config = dict(
    norm='rmsnorm',
    norm_eps=1e-05,
    positions='rope',
    tie_embeddings=True,
    parallel_block=False,
    beta1=0.93,
    decay_shape='linear',
    batch_tokens=131072,
    seq_len=1024,
)
MLP neurons of a small language model. Each row is named by its layer, matrix (gate and up: input weights) and neuron, and shows model dimensions 293-356. Each number is 50 + 15 x the weight over its row's rms, rounded and kept within 0 to 99. A neuron's up and down rows have the sign that makes its largest values positive.
A block is one neuron, or neurons of one layer that tend to fire together. After each block is what it responds to, as a language model described it from the Wikipedia text at the highest values.

L4.gate77:55 52 45 56 30 69 51 50 32 43 29 27 41 74 64 61 32 51 32 61 74 73 46 39 74 76 54 88 96 31 69 73 49 63 43 44 49 33 39 56 15 54 41 61 49 40 36 54 59 31 74 63 35 46 87 49 40 25 57 63 45 37 40 73
L4.up77:49 38 63 44 55 60 58 61 71 50 52 47 43 41 11 26 51 52 37 32 75 34 38 51 40 55 70 12 51 45 56 27 60 60 67 54 38 53 55 36 27 79 39 35 43 39 29 42 68 68 34 60 42 40 50 33 59 44 61 89 53 70 65 30
L4.gate137:54 52 55 53 39 66 63 62 45 41 53 43 63 39 38 71 34 48 45 47 27 36 55 44 49 27 61 36 58 42 29 32 36 29 60 36 31 81 34 26 35 06 29 48 54 15 49 30 41 70 54 32 19 41 60 34 52 58 57 53 81 52 63 13
L4.up137:49 49 33 35 20 57 51 53 53 37 70 60 45 24 38 14 57 44 21 52 69 62 63 43 42 29 62 55 73 42 82 55 55 56 37 59 45 69 35 34 71 42 71 40 20 47 57 64 66 81 37 70 61 55 46 28 47 74 49 59 24 71 60 67
L4.gate642:74 41 55 30 38 43 69 24 61 78 58 60 51 49 45 34 47 56 28 78 52 92 44 44 29 61 60 39 46 43 74 34 37 48 75 48 41 56 47 59 58 40 83 42 44 45 37 35 57 50 72 46 28 54 46 54 46 64 58 51 17 04 72 49
L4.up642:58 49 46 33 73 53 34 24 53 32 13 63 51 18 50 26 29 50 39 69 55 49 73 61 62 23 51 62 23 63 21 64 45 36 53 73 22 43 66 40 50 60 65 40 47 59 33 38 44 49 36 47 47 47 64 43 76 43 54 33 90 52 56 60
L4.gate955:49 41 37 40 63 62 72 28 33 61 54 47 53 35 50 38 44 68 47 31 15 52 57 50 28 40 46 39 33 51 42 25 62 18 48 31 32 63 76 40 62 41 47 66 40 41 55 53 35 42 52 81 40 46 51 33 50 62 39 66 40 46 62 50
L4.up955:66 56 36 39 61 48 36 55 62 38 46 62 66 42 21 28 38 63 40 36 68 58 31 46 59 24 32 60 54 32 49 57 39 53 29 32 21 58 56 40 47 35 74 40 49 52 45 40 47 34 24 50 71 57 56 30 74 27 43 27 76 49 63 53
L4.gate1038:68 42 46 43 35 52 75 29 35 46 59 49 58 32 30 59 62 46 45 77 56 62 70 44 53 58 48 47 41 40 65 36 42 71 22 37 51 34 43 47 66 36 61 73 50 61 31 47 48 26 18 58 32 64 58 28 49 78 41 53 58 50 27 50
L4.up1038:48 26 55 54 52 76 38 38 36 41 50 55 44 64 48 37 45 27 46 59 34 60 47 51 73 64 41 45 25 33 48 43 69 61 37 56 74 54 27 48 39 55 54 51 60 35 59 57 40 64 63 37 52 31 75 70 70 21 56 47 33 52 46 67
L4.gate1129:45 68 44 63 72 60 51 51 62 36 37 39 40 59 42 51 40 40 45 50 30 66 80 49 39 37 58 66 57 46 50 47 44 45 73 53 39 51 17 70 68 54 46 72 45 40 77 72 20 50 62 48 43 42 56 35 63 48 67 72 47 53 60 46
L4.up1129:60 55 37 65 60 21 67 44 61 74 56 70 60 31 16 52 30 51 50 50 52 54 46 66 36 61 59 70 72 59 99 50 58 56 40 42 35 64 64 38 68 41 37 60 51 26 49 46 53 49 69 56 49 61 52 34 55 46 00 49 44 56 66 40
L4.gate1347:32 60 59 32 55 31 21 52 65 32 53 65 72 43 52 42 52 53 70 87 58 76 72 25 39 52 43 44 87 52 64 46 53 36 63 67 68 75 54 42 21 25 53 42 46 47 51 65 75 35 50 37 40 32 70 39 50 56 56 67 56 74 62 66
L4.up1347:65 50 54 45 40 46 57 51 43 53 59 42 70 72 67 57 34 73 39 60 60 58 74 41 48 17 71 43 50 41 52 44 44 33 63 52 80 29 51 82 39 41 37 42 37 45 59 40 48 45 63 50 42 46 54 26 28 40 41 45 55 78 56 45
L4.gate1485:74 56 73 32 41 30 53 85 52 34 26 54 71 29 45 28 39 64 60 54 41 63 48 46 55 68 27 91 62 50 47 56 63 33 63 50 58 53 43 40 09 42 18 55 71 36 44 51 25 59 61 44 61 18 53 61 45 41 40 60 45 53 73 44
L4.up1485:58 48 49 54 39 59 75 71 52 29 55 47 59 56 30 45 29 46 34 27 37 14 40 54 68 50 54 49 50 61 74 36 28 57 50 42 68 77 54 40 61 65 28 65 56 32 63 55 24 52 71 45 66 50 46 49 68 72 69 81 64 40 42 38
Description: Hyphen inside compounds

L3.gate317:70 49 18 50 61 16 69 77 33 48 61 60 42 23 82 80 55 35 37 69 61 33 72 44 44 50 34 58 51 42 72 61 46 56 23 39 65 41 63 44 45 49 67 60 46 74 42 67 60 72 49 33 49 49 53 60 57 63 67 72 83 49 71 62
L3.up317:66 62 67 34 61 54 61 71 41 38 62 51 73 21 56 44 41 37 57 67 47 58 42 73 38 53 61 77 51 62 24 56 40 56 64 89 74 54 58 49 24 41 30 62 60 74 63 67 43 60 62 34 54 41 27 41 54 33 65 76 65 32 51 41
L3.gate425:45 50 72 50 71 40 27 52 51 51 77 39 50 45 33 48 47 34 42 50 44 42 40 63 75 80 81 53 73 40 43 47 56 70 73 38 66 52 59 39 59 70 58 61 66 31 46 41 50 55 70 57 55 46 36 51 47 72 25 47 55 71 54 67
L3.up425:39 60 67 35 75 38 55 60 38 59 48 62 65 39 35 12 35 42 23 50 66 61 48 53 16 43 59 45 43 66 51 81 60 45 30 64 71 53 50 52 64 86 38 65 39 45 70 46 51 59 49 53 48 53 62 30 55 42 63 75 77 51 43 24
L3.gate909:63 74 59 47 29 29 89 70 47 50 69 34 69 64 65 61 55 52 44 42 54 50 56 59 54 25 50 61 57 47 56 67 29 70 83 44 63 74 39 23 50 32 71 41 43 48 16 78 53 60 58 46 64 22 49 71 51 62 28 71 44 45 31 82
L3.up909:62 45 64 57 33 36 56 74 31 28 39 68 43 48 53 17 66 72 39 45 29 69 71 63 32 15 47 58 65 53 57 62 50 76 47 77 24 46 49 39 49 61 72 54 52 60 63 60 64 53 60 51 41 28 42 62 58 42 41 63 62 58 54 45
L3.gate1126:52 57 55 40 18 52 70 32 69 68 41 59 58 81 51 43 52 62 56 44 61 77 79 53 58 55 59 57 58 65 34 40 69 82 73 62 54 61 69 33 29 17 34 56 54 53 47 25 43 60 80 40 28 25 55 51 42 71 65 76 81 70 59 43
L3.up1126:56 69 40 52 37 61 53 57 84 56 52 55 61 44 52 83 44 70 32 42 54 51 53 52 43 48 22 56 61 53 44 26 52 74 45 48 60 63 68 71 38 30 65 72 69 51 73 47 16 47 39 91 45 34 50 16 54 30 54 66 48 36 58 33
L3.gate1160:58 46 49 63 49 50 41 58 73 54 58 61 58 56 37 43 57 67 34 57 54 44 30 52 45 40 50 53 45 63 26 22 59 37 76 55 20 46 82 46 41 54 62 35 50 71 99 55 46 47 43 45 40 50 70 04 65 72 58 44 35 33 78 22
L3.up1160:48 46 51 41 42 72 71 58 53 43 71 38 47 48 55 47 48 41 28 56 49 58 61 52 55 79 47 58 43 53 43 40 54 53 41 52 43 55 57 34 70 72 50 62 52 42 45 63 49 51 77 58 58 77 41 36 68 68 45 28 36 42 49 95
L3.gate1467:49 69 72 67 49 49 58 59 50 35 29 47 24 51 05 14 43 30 38 42 38 38 66 81 20 46 46 82 74 78 58 70 46 25 53 56 57 63 65 35 48 43 22 66 26 42 27 66 35 55 66 63 66 70 46 64 50 52 69 62 27 49 43 39
L3.up1467:59 63 50 57 41 49 53 59 53 39 74 66 50 26 35 68 44 57 50 14 54 57 39 72 39 47 46 71 41 38 67 14 50 58 55 52 32 69 50 45 57 32 39 57 51 54 63 73 53 34 55 32 52 55 55 44 73 54 40 62 56 46 42 41
L3.gate1569:19 63 73 54 57 28 56 03 47 56 47 50 53 69 72 35 27 82 59 48 34 30 55 61 48 36 47 50 29 53 20 65 53 46 66 34 39 30 32 45 68 58 46 71 60 69 48 27 56 36 53 65 60 31 54 42 50 55 59 86 71 42 49 69
L3.up1569:36 26 49 58 60 28 69 60 38 59 49 26 48 24 52 44 49 63 45 42 30 35 60 49 49 56 26 63 19 67 60 65 65 55 80 46 41 68 75 59 63 65 78 51 69 38 39 47 58 63 68 67 68 64 47 37 59 73 73 66 62 51 59 51
L3.gate1602:71 46 61 74 57 36 68 36 36 47 44 58 39 60 57 60 29 45 56 82 43 53 33 72 83 51 59 43 51 33 48 40 58 44 45 33 49 61 52 65 49 44 44 42 47 54 58 35 40 25 65 36 29 56 21 53 49 62 72 64 44 73 77 45
L3.up1602:94 37 36 31 60 58 50 54 65 44 71 52 47 57 37 29 66 53 53 37 60 55 33 47 79 31 42 34 45 46 41 56 45 63 42 27 50 52 36 44 60 52 49 43 47 23 53 70 52 57 72 49 51 53 58 49 46 58 37 52 65 35 61 31
Description: Intra-word hyphens

L4.gate99:57 62 49 40 36 39 40 62 63 61 55 29 41 17 43 25 49 40 18 61 38 71 72 46 38 39 55 52 26 62 56 51 56 68 50 43 40 63 08 36 51 75 59 80 37 64 43 47 58 50 56 62 53 43 56 60 36 27 62 64 42 45 37 62
L4.up99:56 60 64 34 59 42 50 64 54 47 59 64 56 15 28 49 57 56 34 50 67 70 75 39 46 63 47 44 47 58 49 62 58 21 18 63 36 66 41 41 33 60 41 44 30 50 32 50 38 34 37 53 71 47 24 34 51 54 32 47 44 61 44 64
L4.gate316:66 31 70 44 40 44 58 42 52 42 73 43 51 24 24 42 33 51 44 25 64 46 57 39 48 66 63 35 47 65 59 66 81 47 47 55 63 43 58 64 25 59 62 38 52 69 45 25 18 31 61 51 54 34 44 66 51 45 25 67 58 69 66 40
L4.up316:55 43 63 64 38 38 47 52 81 50 30 34 58 69 23 23 49 63 33 37 57 67 58 72 32 58 43 40 52 62 34 65 69 51 45 42 32 87 59 45 37 53 48 84 39 66 64 47 63 42 64 80 26 72 39 71 24 87 49 95 49 39 61 45
L4.gate673:48 77 55 65 47 29 57 25 65 55 50 61 43 65 45 37 41 37 31 43 51 39 36 51 38 33 81 68 52 79 50 34 67 39 84 59 24 49 59 48 26 23 49 45 65 69 35 46 55 30 40 64 40 39 68 49 34 47 61 57 54 66 40 59
L4.up673:39 49 56 65 33 37 44 41 51 43 29 44 44 50 52 34 38 44 35 32 43 47 77 43 51 28 84 60 42 90 68 63 48 21 43 52 41 48 63 50 43 37 63 69 50 65 49 41 50 50 60 34 41 35 24 63 36 64 60 59 36 17 49 63
L4.gate910:53 42 49 47 45 52 60 55 61 31 38 67 52 69 47 47 43 58 45 48 43 72 53 54 68 44 20 43 51 34 35 54 51 37 43 80 64 49 60 41 39 65 57 16 73 48 55 47 34 66 27 60 37 62 60 39 77 52 48 58 43 53 48 54
L4.up910:69 43 54 29 39 24 51 78 63 73 51 60 58 70 59 46 44 47 56 45 27 65 69 68 60 50 64 26 59 59 41 54 29 70 46 62 53 64 10 39 60 53 29 54 54 53 56 56 55 61 47 68 47 47 54 41 53 55 19 56 35 39 48 58
L4.gate987:69 39 28 52 56 51 64 59 63 64 31 38 54 56 43 21 47 67 37 50 42 44 40 28 47 49 38 62 67 79 60 52 47 59 82 46 50 45 50 53 30 25 76 49 84 52 50 55 65 59 59 49 68 68 55 54 04 31 47 41 43 37 36 77
L4.up987:73 52 33 48 54 20 34 67 73 68 45 52 32 35 50 35 41 49 35 32 18 32 53 25 80 49 50 68 75 39 52 18 54 46 57 50 77 15 43 51 41 19 46 49 48 31 49 63 46 41 52 62 33 44 49 55 50 32 64 33 37 57 71 36
L4.gate1085:72 35 41 62 54 53 43 58 48 83 67 66 41 41 44 61 42 67 45 59 59 16 59 25 75 64 49 46 58 55 40 43 54 26 61 59 62 59 37 79 41 35 53 58 38 46 45 39 55 49 26 42 32 65 57 23 43 63 30 35 54 53 40 50
L4.up1085:51 67 67 21 61 66 70 62 55 62 59 25 48 63 49 73 54 68 25 31 33 41 60 56 69 45 56 47 39 51 39 72 32 53 42 52 37 72 65 62 31 21 62 64 57 53 58 55 28 48 34 55 42 60 63 43 57 52 60 35 34 48 65 49
L4.gate1356:15 16 41 76 59 32 49 19 54 43 40 58 75 42 37 44 59 48 34 66 39 61 62 16 48 63 52 27 47 52 19 73 49 31 64 60 51 44 72 44 25 51 47 39 40 31 53 56 75 48 52 59 57 57 58 45 65 76 46 76 58 63 43 51
L4.up1356:34 54 46 53 68 39 82 65 78 49 33 55 65 43 73 66 52 73 28 15 35 56 58 56 55 66 26 64 62 49 60 55 37 37 45 47 31 48 40 65 55 41 29 55 41 43 49 45 57 55 58 52 57 39 67 52 78 76 57 00 10 40 52 41
L4.gate1684:49 66 31 35 34 62 37 61 52 47 50 52 41 45 68 59 49 85 37 43 57 56 83 36 49 58 51 54 52 56 46 71 42 55 53 66 55 61 69 36 53 32 40 44 54 62 52 56 13 79 63 71 54 30 83 47 25 33 45 74 70 53 53 33
L4.up1684:54 63 55 39 67 50 12 49 30 40 47 20 37 43 46 58 54 51 32 49 53 42 55 39 27 39 38 33 40 61 56 58 75 51 38 63 46 61 34 37 89 53 35 48 71 51 45 58 31 62 47 57 60 53 59 29 43 57 27 58 60 38 09 50
Description: Mid-word subword fragments

L4.gate5:47 58 74 59 23 38 73 36 58 44 44 63 57 65 31 61 65 55 51 11 46 80 61 40 76 74 65 52 18 32 59 41 53 71 49 22 51 83 43 78 59 56 63 38 31 45 86 56 45 54 37 41 52 54 64 69 57 51 33 47 33 66 37 55
L4.up5:30 49 59 70 76 64 58 60 63 36 64 51 31 80 12 43 52 43 43 72 56 61 40 43 44 86 46 56 23 61 33 60 30 32 39 41 29 73 45 30 62 47 63 61 65 47 63 58 35 48 38 36 53 77 39 55 53 36 63 41 45 64 49 61
L4.gate220:46 55 22 56 60 39 50 73 60 38 34 07 49 24 37 56 47 54 21 53 74 42 57 45 45 68 35 53 53 44 13 57 43 80 39 22 35 65 62 38 28 45 53 59 30 33 36 31 39 55 52 61 43 46 53 40 43 53 65 49 28 86 46 55
L4.up220:29 64 51 38 66 36 67 51 39 20 22 41 59 19 51 41 38 46 43 40 58 68 37 50 45 81 36 64 39 25 20 52 68 36 50 49 57 76 48 42 46 41 62 70 30 58 23 43 35 58 79 43 55 48 31 50 46 62 66 58 39 71 51 71
L4.gate287:50 27 62 50 81 39 64 73 57 19 66 34 52 39 78 58 29 45 42 56 33 57 50 50 67 61 48 47 51 51 40 74 54 45 57 68 69 81 30 55 67 33 41 51 57 23 62 33 32 43 65 65 48 57 61 77 31 54 43 58 49 51 54 44
L4.up287:63 40 53 67 44 48 66 63 41 63 42 25 62 46 51 37 67 56 60 60 37 82 68 54 64 77 61 81 53 40 74 47 40 66 30 45 30 63 44 44 30 50 45 45 66 46 47 30 52 56 46 21 20 84 54 44 58 57 48 30 51 78 64 59
L4.gate381:58 31 41 32 73 44 73 65 42 51 47 33 34 50 50 52 52 45 31 79 61 55 65 99 74 68 57 47 46 45 33 45 44 54 53 80 22 39 69 49 56 76 19 73 61 33 36 56 47 18 50 71 47 65 57 69 66 57 35 47 64 42 56 34
L4.up381:62 37 66 32 50 45 87 75 58 40 42 33 51 33 13 34 72 61 37 30 69 44 38 66 41 58 65 36 61 44 42 37 74 51 59 51 60 53 66 28 45 48 50 67 39 42 41 45 55 51 43 59 43 48 65 83 34 77 61 52 47 32 40 49
L4.gate554:23 36 31 48 18 47 44 61 27 53 45 69 45 34 53 55 57 46 28 36 58 47 58 43 50 60 45 50 42 60 32 35 70 56 65 58 33 61 73 41 64 52 53 63 43 53 57 63 23 47 29 41 62 61 34 73 33 60 34 32 52 48 70 62
L4.up554:46 40 40 70 58 53 46 40 25 45 63 50 71 31 65 61 55 30 48 38 40 56 56 44 57 51 59 58 41 27 51 45 34 73 74 48 45 60 48 33 52 32 51 63 43 56 40 59 41 66 49 34 70 51 37 44 33 54 38 39 55 57 63 68
L4.gate793:49 69 66 42 33 54 76 51 65 69 45 85 28 55 17 28 53 55 59 49 46 68 49 38 59 48 60 49 64 35 50 47 60 93 37 49 39 81 66 47 40 64 53 69 62 82 24 64 46 41 28 19 44 52 65 56 71 56 53 32 47 47 52 43
L4.up793:81 43 41 32 69 63 68 56 57 33 41 67 25 43 35 85 37 72 46 45 41 62 38 33 46 66 60 38 30 17 53 32 69 49 62 46 67 54 74 45 53 37 43 63 67 58 39 51 24 52 54 58 35 51 63 72 59 60 46 55 23 24 67 54
L4.gate1402:46 32 08 38 65 12 55 51 40 40 37 50 30 61 38 26 48 32 68 32 24 36 46 40 53 51 61 50 26 22 18 53 53 67 51 46 25 41 54 75 64 45 38 71 57 66 27 61 62 71 51 30 41 64 49 49 68 46 81 48 34 45 51 48
L4.up1402:46 52 36 31 29 35 39 51 39 25 38 32 53 66 45 54 57 42 38 55 55 58 44 48 67 77 60 35 28 52 30 26 63 48 39 40 45 91 70 38 74 55 41 62 14 46 35 60 43 46 42 53 82 45 50 65 46 50 41 47 26 47 64 33
L4.gate1540:29 68 63 39 62 47 42 60 38 27 49 45 36 29 57 85 20 35 35 46 41 54 44 65 79 63 45 51 55 44 56 32 54 71 33 19 57 66 33 71 76 69 22 50 47 48 64 57 58 54 59 43 61 71 60 41 33 42 55 28 48 65 30 46
L4.up1540:22 68 75 52 61 50 54 67 54 33 22 38 44 63 57 75 32 49 64 37 62 60 49 48 41 51 45 52 45 55 71 56 44 52 68 40 33 55 12 66 61 31 51 47 54 46 53 47 40 44 41 42 20 45 70 46 39 38 34 32 35 68 11 50
Description: Language, nationality, place names

L5.gate536:59 33 58 61 54 55 40 72 62 46 35 55 26 59 58 81 58 52 35 63 40 58 64 48 39 45 64 60 55 48 55 52 57 51 59 58 40 26 61 52 21 81 67 49 50 48 49 27 53 43 46 58 56 54 41 17 81 22 36 46 33 62 39 48
L5.up536:80 52 37 65 46 39 41 31 45 63 54 73 23 45 35 42 46 62 36 57 60 54 40 56 41 36 81 73 40 16 49 38 99 40 71 56 57 17 22 64 41 30 52 61 35 71 50 62 52 59 68 40 34 89 51 34 35 78 48 41 59 50 74 72
Description: Compound-word joiners

L3.gate107:55 54 54 33 54 53 35 56 44 78 51 62 81 25 43 52 43 43 67 58 49 63 51 41 83 59 55 57 46 48 83 52 40 56 69 62 49 52 47 46 64 57 50 42 74 49 49 69 43 76 79 40 43 56 44 48 51 58 58 53 65 37 49 64
L3.up107:51 73 56 35 64 42 23 38 64 34 65 35 71 34 54 40 43 71 44 64 66 25 49 47 26 37 69 57 51 60 07 43 58 56 42 63 46 59 35 27 56 77 61 68 43 48 18 36 61 54 68 49 63 73 51 40 46 34 56 72 37 74 29 47
L3.gate203:37 33 49 54 49 58 32 35 48 60 58 10 19 38 34 44 40 66 47 58 83 64 56 42 69 42 57 44 60 67 37 33 53 36 53 44 74 61 35 70 15 53 60 45 67 24 46 44 57 44 38 61 36 70 54 47 52 48 60 62 52 48 70 38
L3.up203:43 38 62 52 68 61 36 43 42 48 47 27 40 66 36 35 53 57 88 23 42 81 63 58 64 63 52 53 28 44 47 60 57 38 42 62 54 52 47 63 65 51 39 51 50 40 62 58 61 42 46 67 51 56 55 38 16 52 25 36 41 60 60 42
L3.gate481:49 63 45 62 66 35 42 25 66 66 42 39 70 19 55 37 37 45 31 26 43 47 57 43 74 83 54 68 27 52 46 51 67 64 58 51 41 62 50 66 29 57 44 41 84 47 49 59 57 46 23 58 67 60 33 56 56 03 65 43 54 50 34 57
L3.up481:55 53 65 42 47 46 43 60 62 39 40 32 61 15 44 32 36 51 23 43 73 32 44 63 62 37 63 55 48 49 51 39 47 64 50 47 08 70 65 47 22 58 36 50 56 61 97 55 48 30 29 48 50 79 64 59 59 55 43 79 30 66 43 32
L3.gate517:29 47 73 39 61 54 40 78 42 24 70 41 46 54 24 58 53 50 69 46 65 37 48 47 38 65 39 55 22 26 53 40 54 47 65 45 30 62 35 41 66 62 19 56 55 25 45 55 49 43 62 43 53 26 36 23 55 69 45 33 60 30 51 49
L3.up517:73 64 41 47 47 61 51 77 60 41 72 54 23 32 41 53 66 56 57 35 44 34 62 54 58 28 61 51 29 31 49 38 30 52 55 43 41 71 37 43 46 61 51 45 56 37 33 41 57 57 40 29 76 38 48 35 59 45 49 31 35 49 47 83
L3.gate659:27 49 39 42 70 48 66 49 76 44 47 43 44 54 35 22 63 74 66 52 50 35 75 47 55 70 57 70 70 50 47 30 68 37 59 91 19 49 46 57 69 41 72 39 47 59 55 44 27 42 43 40 49 53 55 33 39 71 40 35 60 45 35 44
L3.up659:45 56 70 40 38 57 67 59 60 58 54 03 16 67 82 45 49 66 43 53 42 95 44 35 53 32 24 54 66 46 54 78 50 68 62 64 48 29 78 56 68 59 49 30 57 57 62 47 50 30 39 72 71 72 55 63 62 60 60 78 48 73 44 40
L3.gate693:54 68 54 55 49 47 48 56 45 65 66 45 44 25 49 15 26 49 66 51 51 53 32 25 46 61 66 64 38 56 39 37 59 45 46 72 32 41 37 61 48 56 50 63 58 68 30 39 50 55 61 29 53 39 67 26 43 65 64 55 49 44 68 38
L3.up693:55 59 62 53 47 31 43 57 71 70 53 64 46 31 53 46 73 15 39 30 39 57 44 22 66 60 45 54 64 41 62 75 25 52 51 54 24 73 33 44 54 61 55 46 60 41 61 55 66 58 52 62 60 58 65 46 54 58 51 62 67 53 60 44
L3.gate1214:50 73 61 65 30 52 64 19 34 46 43 63 46 43 59 69 32 83 43 25 55 75 54 47 55 52 46 81 44 22 52 61 42 54 51 24 38 63 27 47 28 74 19 56 44 32 62 46 14 45 38 41 65 51 41 52 28 34 20 43 53 36 34 22
L3.up1214:56 47 50 64 56 42 60 75 65 60 64 38 35 51 41 32 34 39 33 39 49 52 66 66 49 37 84 66 46 55 47 54 56 37 43 65 47 71 49 43 50 66 56 51 54 32 36 55 17 44 36 34 58 11 33 52 45 57 30 70 77 47 60 47
L3.gate1352:35 54 44 62 52 46 30 46 33 62 58 38 49 74 48 34 61 62 71 69 35 27 50 51 31 39 62 34 42 29 46 68 51 48 55 66 61 64 50 37 30 42 42 61 55 66 61 45 31 52 50 49 69 52 33 70 43 43 24 56 70 41 75 36
L3.up1352:52 39 75 57 58 46 27 57 37 65 27 44 53 47 47 61 76 51 61 64 35 51 45 40 64 46 30 36 63 42 49 58 78 48 78 59 67 39 51 55 43 55 16 44 57 70 62 37 43 60 41 68 60 48 56 56 68 61 29 60 44 63 60 11
Description: Letter c/C fragments

L3.gate145:70 56 29 33 35 49 36 65 53 64 35 47 38 16 55 55 62 48 76 56 83 48 48 22 27 44 45 38 55 43 37 52 34 58 44 69 67 26 61 53 31 58 42 32 59 74 48 51 31 29 69 26 38 54 46 13 56 33 42 33 87 23 63 60
L3.up145:43 35 45 38 37 38 51 84 39 46 41 61 41 65 60 67 49 41 75 45 45 31 45 59 23 50 26 51 57 71 42 29 58 46 25 58 64 84 62 56 54 60 49 18 56 43 34 67 57 44 44 10 41 43 35 39 24 43 31 78 65 41 40 72
L3.gate277:54 69 54 42 70 57 72 45 41 35 68 45 44 47 44 46 73 45 66 46 67 45 61 55 47 53 56 31 55 48 45 53 27 17 46 56 81 64 43 49 44 38 71 65 37 16 39 54 59 49 62 28 55 65 31 70 43 48 66 57 46 43 63 42
L3.up277:41 58 61 58 57 43 54 65 85 66 53 38 35 47 66 76 42 46 71 23 81 60 24 75 49 55 75 51 44 40 35 44 70 72 50 40 57 60 35 38 66 60 51 64 55 33 58 17 48 48 55 43 32 40 71 73 39 60 93 50 46 45 63 68
L3.gate751:43 30 64 49 76 37 64 54 54 50 90 63 22 52 33 57 56 56 20 36 62 33 39 51 39 59 40 66 74 52 72 70 72 68 23 59 63 50 39 79 47 76 37 57 40 36 64 58 17 43 72 18 31 65 49 40 41 89 56 69 56 67 33 70
L3.up751:41 54 45 70 67 39 67 61 62 44 83 52 61 63 50 47 20 55 55 49 53 61 57 63 47 57 43 64 59 47 35 23 52 70 39 63 69 51 35 56 25 63 38 58 56 44 38 54 29 59 81 15 53 70 62 59 96 64 56 44 50 55 51 60
L3.gate810:60 69 67 25 43 50 61 36 70 67 66 18 63 62 22 71 36 52 51 48 57 64 39 47 35 31 30 48 96 75 31 55 69 50 41 64 64 71 61 31 48 46 55 40 48 48 26 33 57 21 63 38 43 44 64 35 54 72 37 86 30 26 51 37
L3.up810:54 61 48 60 74 54 61 55 48 74 34 32 25 38 74 32 77 22 47 35 24 41 44 43 54 21 57 38 68 49 48 53 51 62 44 56 60 53 58 23 27 30 43 56 44 57 57 27 33 47 62 72 64 41 35 47 40 64 53 55 46 48 48 35
L3.gate1147:66 09 49 53 38 61 54 25 75 54 31 14 30 44 33 67 74 75 58 62 47 39 33 37 42 07 48 37 74 56 41 44 54 51 38 64 43 51 55 43 50 38 65 49 71 27 50 40 57 59 40 45 29 56 49 67 56 69 56 46 37 66 37 42
L3.up1147:38 74 73 51 30 66 71 47 46 55 48 27 24 43 56 71 67 42 45 22 56 73 78 40 79 49 53 55 54 53 40 42 42 54 48 79 50 79 59 35 61 24 49 46 67 44 40 52 69 80 33 43 27 48 77 63 40 53 53 60 59 50 68 81
L3.gate1248:21 37 36 34 78 54 45 73 46 47 55 50 42 44 39 60 67 66 52 15 59 67 42 37 38 64 61 15 35 35 06 72 53 48 52 78 28 60 30 20 52 32 57 61 66 31 40 30 66 66 48 31 42 43 48 70 59 41 71 21 64 30 59 35
L3.up1248:42 48 52 31 57 44 62 58 66 69 72 34 30 62 47 61 66 46 43 27 28 23 37 51 52 57 54 53 28 23 59 41 48 48 28 46 45 48 57 41 43 82 76 31 52 58 62 53 73 60 43 48 51 50 54 40 41 44 50 55 41 31 24 33
L3.gate1304:35 10 62 43 52 37 55 62 53 71 26 58 24 28 39 52 53 41 31 50 52 37 56 53 48 72 38 59 57 75 53 52 77 81 47 42 47 75 28 47 33 53 50 68 45 51 42 53 74 39 54 20 66 34 56 51 42 48 45 60 43 38 54 45
L3.up1304:35 44 63 44 77 13 46 74 69 43 43 52 17 43 50 54 73 60 37 44 72 28 58 79 43 57 72 57 63 50 37 30 82 71 30 46 51 62 37 53 37 38 20 56 60 39 42 37 56 40 61 18 57 54 51 43 51 29 59 50 15 28 55 29
L3.gate1541:55 74 34 80 65 40 64 37 44 43 43 50 46 59 64 43 06 82 31 35 61 61 67 72 56 49 38 58 45 77 38 62 46 62 45 52 38 61 54 35 41 43 34 05 29 51 64 39 79 56 53 50 68 38 65 62 60 28 88 50 40 67 58 58
L3.up1541:66 27 68 31 51 71 55 47 33 46 32 43 57 62 40 44 54 70 65 34 41 46 64 60 21 67 46 33 72 62 69 53 62 74 61 50 68 52 50 53 45 33 58 67 62 77 81 49 68 73 50 42 41 48 57 58 40 63 34 80 32 29 58 47
Description: Nationality adjective endings

L5.gate425:27 01 51 61 65 53 45 77 54 38 49 28 50 48 56 57 55 53 50 70 30 59 59 57 52 56 66 80 40 48 36 73 32 52 29 23 58 60 48 51 47 58 23 60 81 71 99 44 33 32 44 45 48 46 53 51 60 45 52 69 64 46 60 41
L5.up425:23 56 19 66 55 44 44 78 63 48 52 41 54 42 46 48 68 76 41 61 36 55 37 76 54 06 40 66 46 54 42 57 67 58 05 42 36 71 34 43 69 39 59 31 39 37 57 33 35 33 63 67 31 84 59 56 66 39 59 55 52 69 62 35
Description: Mid-word "c" fragments

L5.gate118:46 46 36 24 46 29 51 22 29 59 22 41 28 65 75 60 61 36 70 40 44 37 48 70 46 46 54 44 16 30 32 32 38 47 39 20 83 35 21 46 48 29 29 82 47 09 77 45 66 35 75 65 64 46 69 34 58 60 58 71 31 71 53 51
L5.up118:41 54 86 85 84 54 71 60 75 58 33 59 44 42 56 65 41 40 56 58 61 51 66 24 53 83 22 38 49 39 49 44 53 51 56 39 51 82 54 63 44 46 45 85 56 55 66 34 38 38 37 46 38 48 67 60 47 86 67 78 62 40 33 46
Description: Nationality and language suffixes